From a checkpoint of a small transformer trained on Wikipedia: 12.7M parameters, 452M tokens.
MLP neurons of a small language model. Each row is named by its layer, matrix (gate and up: input weights) and neuron, and shows model dimensions 0-255. Each number is 128 + 32 x the weight over its row's rms, rounded and kept within 0 to 255. Numbers have three digits each. A neuron's up and down rows have the sign that makes its largest values positive.
After each neuron's rows, "fires in" lists the words (lower case) most often at its 100 highest values on Wikipedia text that the model never trained on.

L4.gate60:099152085118151089050149092119131096102111119152156115137138080143082156184123158175146103117178112107142141143119143087103130174123165107165111058162127120106132224155131143132153091110096091111092120123099093117135169092117130136117152133108072089090096166110137146126107093119163176196116150142141157134142150127154159087185086161078133163072150186088125159100174072105053154070219093152091149138130174136110145133140054138139127104108093141093126154145105068083123121113138138126112139129114133152120125092134060094095085118095091120174128138092130131126086114109081147137086124144188084105135181131124090129187126055158139101149145146090122111148121135181123102115104120146167116181075179170100170072123146126093123110153110129182149149128064085076106112156133145
L4.up60:129075071114145152123091099136109139148172126139120130111185071132117108141145152144083063098100132156098154176118137106127096134153137125098087103142122104132096145170118128086113183164138146143186133175106137092135126186114101148125147122146136123031173133129125093148118195095091110094082172070089119200040169087081143176117143128151121089063117101102136123186125133128089123118122092103116078176114137134120148065150090072172076115139138166155177119116096122101090118143114095182083077160050141130115101100109199159153117141141088173156136111182152133098121166124123172166060097141137145096165154072097142115148120124105174130175160140134157131148127133103131155096176090127100164157076135135127089136132092176118179127097108158158155161124079145129098116112117115
fires in: "of", "de"

L4.gate259:134162052033134111154131119164123143117073163141077123126070116160129135151117155115108113171105105133077127176173149079100156121077105103074142125102137160138121076110135141155126170105072093078166125163108135078102100157154136119137164098151162162093083115172210104122141139110120146162091114189100108153128211126171093137137123089117120110120196144084109157051133117127164096138106154144091082125122091118154203138144152142126067137088125126184122159113099105178077128059129147132158162172122098105133088087137153155119095192118117134091118137147132178173129117146074108121159094098101152112118129126154151108079141048174185058175159109147108197171161139055135201110130087116146100051162140188145122139111079085147117108113119090168179128140091090174157186086117150
L4.up259:119119128134137099167123140168156200112124193184100114136144158158203120120055152119112159171195094196173142068169126215107078118087109131122132088158130153141110104211189198074160101093134039087126169143128191106127149110094174128169088071116138156117128144159124099103101177103149170100083138176126140151127106138163137118132113134132114111142155125106094117164114176123111126131127118142148124086150139128112135141119166120118136141103089127113110103102116132141133162124177088131156120168081117131108095148133127105115114157150141086098118180084161121098152154146179112118076176123102119154152134183107124098109105160140117091081135186196160105199183079160124105142182181151116062116191153153146140185128193128088151099128127187149136135113153094198122114083079112
fires in: "was", "has", "to", "would", "is", "then"

L4.gate231:172113102148155117071087198128157175171145114074159097121125127144113114104014149090094123141042112100119171094129114187179153128117139112111129150101128102119177164153174114111161158160103173125129123129108166106107121133159160122176112138109158161122150129131129081116151091107151056153137155145099157151157142126138137142077129125071160107123094095086146096053147104097144105095106116131112106077135185143168127151150137150139075102183151172136126158119156162135122138135201112158202168119181147113126076144226114170078121131112119121109111196091123147129100142128083129120098177164085112120123072123175161145093142122121101107221118095122139136100151116139106110089097147171170132109134108139108168178193155136157152093092164142130145111173149139149097105131154079
L4.up231:130085121147062143137132146160145080140085162130159132126121123101118116130127108092146123103072101174069115074107137151178116143124084099133148109135144110193078187145108115151133185172133106150161133165149100123135109093114150148115118176124168168181190083113144108110167118096118131149123074172190096148167125174145111220208109176150179207097109125060107121155105175171150080112213084139180132113127149156155105180072138134127099168087097124073080115098090141156180149091143140107156099125094112120098074160178171095132166166183191184123140132086110154136104078093169092094116157120128113087069087192155078099113111133167124172144106169106086173086114135099184111118094109209168093114100130168133092141137106093131178145114158138141081104100133084182119115051061124
fires in: "s", "and", "or", "number"

L5.gate422:136109095118088083178072137137083100134144101102158088142107167135139087141101083158174111085213066176146123160147144124148119120156121115111138152157130120125136162102096141146186175176095142091089119122125111114076166109128144085141103192140137138105150049123138117141141122157169092159139139074082083137117104140151095106142132140151111176110240152138135140098157112135120119138100116139117154133131125125130201135133122167172086149102110063077164231162143149049143142065112207117152130150148146107151071061163139110159144128101065138107085093128116147130100134139077149150188099145090196162108109081152117121155107190164141133132105087123118199131141098160051121114135110085134113192138133133147173159133105114132110112171123162131115107133095114143108153128078168
L5.up422:141099118133125177090143125202087096097123118106131140094150196096146153151100109128106158129127078106129114119117094142113144166110143145179114108105077134149118118100107115109175192126185166088086155171114121048109129157135111055091175100159103091104160113109147124175152180140106080181108134120135159068137141142083169156089141142140101116148159157147142092123083146119120102074139129125149190122135142130115179185101153100125141132108126128150121116115126114081113199091148131122179080097145117160134097023178130130103109157130148143159092123101074099132136143108125171169158128140129089171166152097113079092096131130103088161094119138095179116111120117159170112162104101144079089160133112101101147143117115146182081127139211179133157075059119182102125175117198162
fires in: "only", "just", "not", "all", "either", "followed"

L4.gate330:175130083157149127141127094106180114115141151115169104126104062104157150146123128134143136100110185107136134173100116153152132185108139131130058123138127128113059145191161198074143111023185162112093157125180117144192143151107119094113078102122180093170115132158104134129087102114169132077142132121099087088106123154109144093140177114116174143140158079141182155125121156176177122050092105176133108115073151137160104108143076136104112191073117179111151141089104131163118092195117164100181130075119111107092084146126130143116097115184137123114133175093122130093127134117153129104071154103111119122086109129161108128119154078073122051182105124135163095137215134178158118195172122121133082121081105133134104167146132170134155144072065110161174105105130149117137117141156057
L4.up330:160117111130209182158143070113142103110160138068133118151164136116128082129124177109108146128163157136107090126148190161150160068104141119148071186116099078156137088114156121089096126079120141098165127074122141144122082142174146141114095120161090157163150118106193136202144132122100068139114185100146186093130092133079151113116141154096141155091118119085172135103097162089148140113087179132178168121130122194168127201155103031122130038218124091152135153147166103106121071148156169158068105107098110124161146084142122086157037140116121156126158119143148153122122081032100127166146152135164148090142131168134136116134159149057114132090146079145148158136139084128131150141147187100163164153174122199113109165144145135106169130137198143143167098119094208121132187069155159
fires in: "of", "by"

L5.gate248:174140119106121121113129150129157151108077108089159126116126132123097149121132108117138152137161139195155137170100094136099199135085104138136071114141077085124175087158195170123128103126096177098164094144146111157117097073141157138169087081127163182106152125087159129124133133161141128123091124041129176130172118172160118124134147090160179096105114104164142118106155170128127148127089091124099104079092039198102018136117088192177126127114120170168119094202122087156166156157125117093179189101085131111086167156153096144130139164180116133148101180141133129064132140104169158156112184162147103131137115123194096164174181119152058091137138134115128113118114119133153150154120134134143136105124158165120100215186086086146124100124147149121148153163128179177153075160132088
L5.up248:138160174088138151100125143113165144091159169064102113210116127104168114126089121133075119125145038176112056116184143159161072093133142140136086172123088083127084069120128099155118126148128134088134118105111140134170173186124103101158117098124129117117112136146143084155146133124131130123146073142101183138136083112091120122118162138172182088119150120137143158126138121170165049127117143128103182158172183140149183125112113130138129123094170082175155148191084078139098106082099178106138138141121139091076111098180199159111123109207151132116146091095090165130109103166152112091086139115097125101103152129100085189118144195088132169152162161117143113148056052141121112070132140135143151161109175159140134147174116165110143155121119074072115147139073138158182121069161149
fires in: "s", "ve", "re"

L7.gate326:178165084150119096083148185129109167126091145129179146111182101097134100138111139136137110091199117165132104132185111044085122124167163097163180097158113171094083083157152154116154151082115050086152096144111137167128141117135126105095148111122158149133113125150196138136101160125174137117134064074156119143153163134165169131126149085128125184165104096114129146147099125105174140116137086072046171101111147117162090173151092164178143144092090091139090178149170132175138156119183195091139132151118086175093123156132107124108087137145188158177091134155096123154129110122107065101153155095139136122195120116088047149177139105109121112101125191092101105150149091191126125078157157175139119107131150126129100109131157070155153135083069078102082169087108189118111141112152124
L7.up326:157162139149122173131132160121068147175105140116113142081149048077158071124072143116145114156154108180110096128109181119133112082105165080100124092150136135101096146081167171095121172112157107147132190150101174102130190119142172138167077197127160154146111160079161102085149101108175138148160066117111066161168139128100077135139141105042132130106075175167093133050111157135152170122154100130126191124116145111112146119121134134119150128117120110151109143154153121125163179107151114068148060193129086157133131091166179139088152143138116114165110140136119144132147204117167070115134133107146101138182092130178126152181110149092063161137118162131116106107081066144127114203150146155167127164122181145094105179141180178152138127124115086172115122054137177095101136148121096
fires in: "to", "would", "will", "can", "i", "we"

L5.gate127:166099069093163129092107111118140119132134122206090115095120111138158112156120090169152139163117152154142128078110169120136110140038116142133103106146129158112141173117091136144128083115096176120168125100139062200131128138121130122173113179196173121202134152094131100128110131093115169138134107135058177137106167075117063131139134102122123160133127185091113135141082144161098131093147109090116133108118199151136115125098095137142111127126113145109098099096120095120120134105072150143083109186114145175062102152038169113149152157147129158107149153065140128017158085129118136117165114121099144066115109121150150168093110129111163181130081159180078181171168162076110119122082065114143116187125145119134174105124089087128197171109147073129091156135091123097086131124152146
L5.up127:120124106151131096181120093113095094093163125122113104146142098127184124139196148144114165074146177145103115144129190147136113168086123117111115147172149140162114123089113157077129100116123121108099178096079092146155163117168102168087135113116190102106139208093144091131015162076197180089127117167083167139124181123140134082166134122133095089146162144136128208132149128104082096168129106085168118161140118154092108161095155089163109064173107192115148128121086088151071086174190145137145067151112129131115095120152128181147120113102168136096125124105079090128113131059105086128124124147128107148125195078125124164173137147102178111103116127060191071158136078059157165119122125163164132143166162184103164188117106188183122118122150163198103104182143160115130127111115143
fires in: "for", "in", "on", "of", "to"

L5.gate316:122114082143120100159073093145099121188104187162145112115170111148122150110117104120111022122197155100144195111086159094097185204168115091153129088138130157118136128155117127119191113112152144118095119148053123115115135087115132139125124115065154094133154176074221161166059118144090133110115142107103083140151158110110116156173141115117140136110113122110095073083067146115099125093095176121121188109126137102153138138128121151140155122130166100125162157097108098115109132108132116132143130140152163112146146176061104124094117147110101143115151123097147090112162127138148079094164128166122095059092095136129096119142138071166181130154128091166132171097071171142084174075177139107119133103148174156144128161107165074160142251135096127171142064093119087125123097191181135
L5.up316:137205164122188137120127048107117129129089105109109102109130099118111124199097156147135087135126148115131135119106147140126179146101119122157134139066120080165101138155089193132117076161144078153099127115134094105163199072122066148148142185108121080131157206160154190079150150177136116184140132099127088142108117124140116163199157136139161152099161089174155139148126150200125115122069148169161082074109097117132131187104162124088112122161115108123148027112199111153136088109100103111105116092109149162126138088140107137127108122088114129152105112119113141145111096133121097122151147120146108138160148116110151140076145127170172180151068117142077145118149121138146155125155105080143104105173159083099170068096145075101093195184131153122071104118108111197111078118124148
fires in: "bishop", "president", "king", "chairman", "minister", "architect"

L4.gate371:205187051173156111138087107123136115114124188177079123131106121112121132159126087093131125108154134085167157116168060159162120217106114147110129115100109122132103137160090120116182134149163143093157140132138127170093154137098168139095140161097193158147119170107133084132240085158149163119098132117149134133105141120086110075131178124116140180076126175147163166140129074158094203187122201118134202105151126159139096089063121096153107128122104169138086129165149100151080130162070108172161103119124131109133101120094111113135156168079155107124107118144157144112140143064116148115130132107150122221156120156147120152027192092131080158156112133119097147152119110156127147145132093157167120095139102142065114118114148150171193120172132176151091110133082205100155114164124200
L4.up371:141135144119124154109062182126128160069137101138162132176144146111125131117126150117151099122143176126116156123094140179110125144121051115127122160107109111155116108166149169057116158140108106144121070097103132143164147127081114152101100156114144171125086133159144076187127149151101120154123104080153165126165202065146161099142155148077092095076174062146110133096142155156156199141147103177133131127070120122133091134132085156208121131138080110130123125165092052127122127175166179164162104178144113128118091125165130131102133118130109082178165180106126111179081126155150114077099165097138194142159133084124069133094116114092124120203133159144117106171104108150137186202103133122167115091147162137116155118206150112096175189117146118158131099178126144127117145092151083
fires in: "of", "was", "for", "s", "with"

L7.gate380:156086190153138116051113128133154124156141090125119159177114093180167107166102130144163096109186169144181140111165168156096117153125118101094135145161130122079073149172149150172178078160162075142089142162120125111102163129111139096122140135117149108130139124063172171074203100133116146120142129057129128124187132096144170146125108118116118169115115122097139083100122111181132199158117128136163179168100123048110147154139111116151151141101101120111169113077091087134166102093130092095164166121133119126060121124134155093091113130128134138124055168106175138111121074144173060086121190123154129106106161131165132118122112122133134091175080108144086211130106113136114120054173090165147148141116188152123162120175164109105149142126149136155101106164180140106106159159179166
L7.up380:112160159124174099123085131081125126169132056114132138135164117150104168166137186129100148106099134141142112173082129114116184136165137115112132095122106124135055191194122183117128185117178145093117069131099132133136164134162111197099096130116105113121114182142147173101142144141152075146150111123148158049159150123129143136071132148100133173063131134072132086162072149165161141112120150103206161118131093121160092136132140157100138184116118089133129097134088117152136138150095143116109139082103101149115202145138148108163077153138145170086162150168130135153095122162117049136179078079162136095060079159152119175144154091139116153103125120095093141129083115120142161134069123088153110106081118131070144183091090085078091141093176115106052107121133136134159145139159149
fires in: "director", "bishop", "president", "minister", "manager", "professor"

L8.gate101:095083092095061126121141116136077095146124173117172124116097079140130142166145160164154101114093146064136111159122127145105096074138159140143126078175158191166132162197137142187152144125120165185149109105106125151154125115165137164109154119131209122092132176136133099230120152150126158083173151120102146107194160128100177111131102151084145184077132076076147122121123092108154130127135120129160152113063095183120125134137097117118121090155090136089119134126088056132183138154137137148118113066074087114091119075153121147144131085093111133122211090117202089149159133155158115135142110151100166173141154095095128047130209117179156150118123069136127185146106074155160152127132181100085118187178186118087157090112096129143130147122100066121087116159146146149175122145114111
L8.up101:095101150169136108135072106104148193145123151152103172135091127102130168085114113093119126152169080100121106088112134134097095093127108210133104116135084124134118130152156157120171193113104110124163133124095100090150178179169151163131139144135120159174095159150103089161171117134094094148121134072087127145120117084148124081062105139087124102080120174097103140113152126129126153122173144173145144123111107148096181088137038133120163095071060131141071106097127119172139136147088119104115149144133129107169126110097129085123091149179154112038115138067190093118130173116128092210174188221113162094128104096150182101149168177159114132175114132160172132083113094104101119111119095067106092091126153192074131100083115167119110179175127058122096109134182113148106163190113088
fires in: "third", "second", "first", "1", "fifth", "3rd"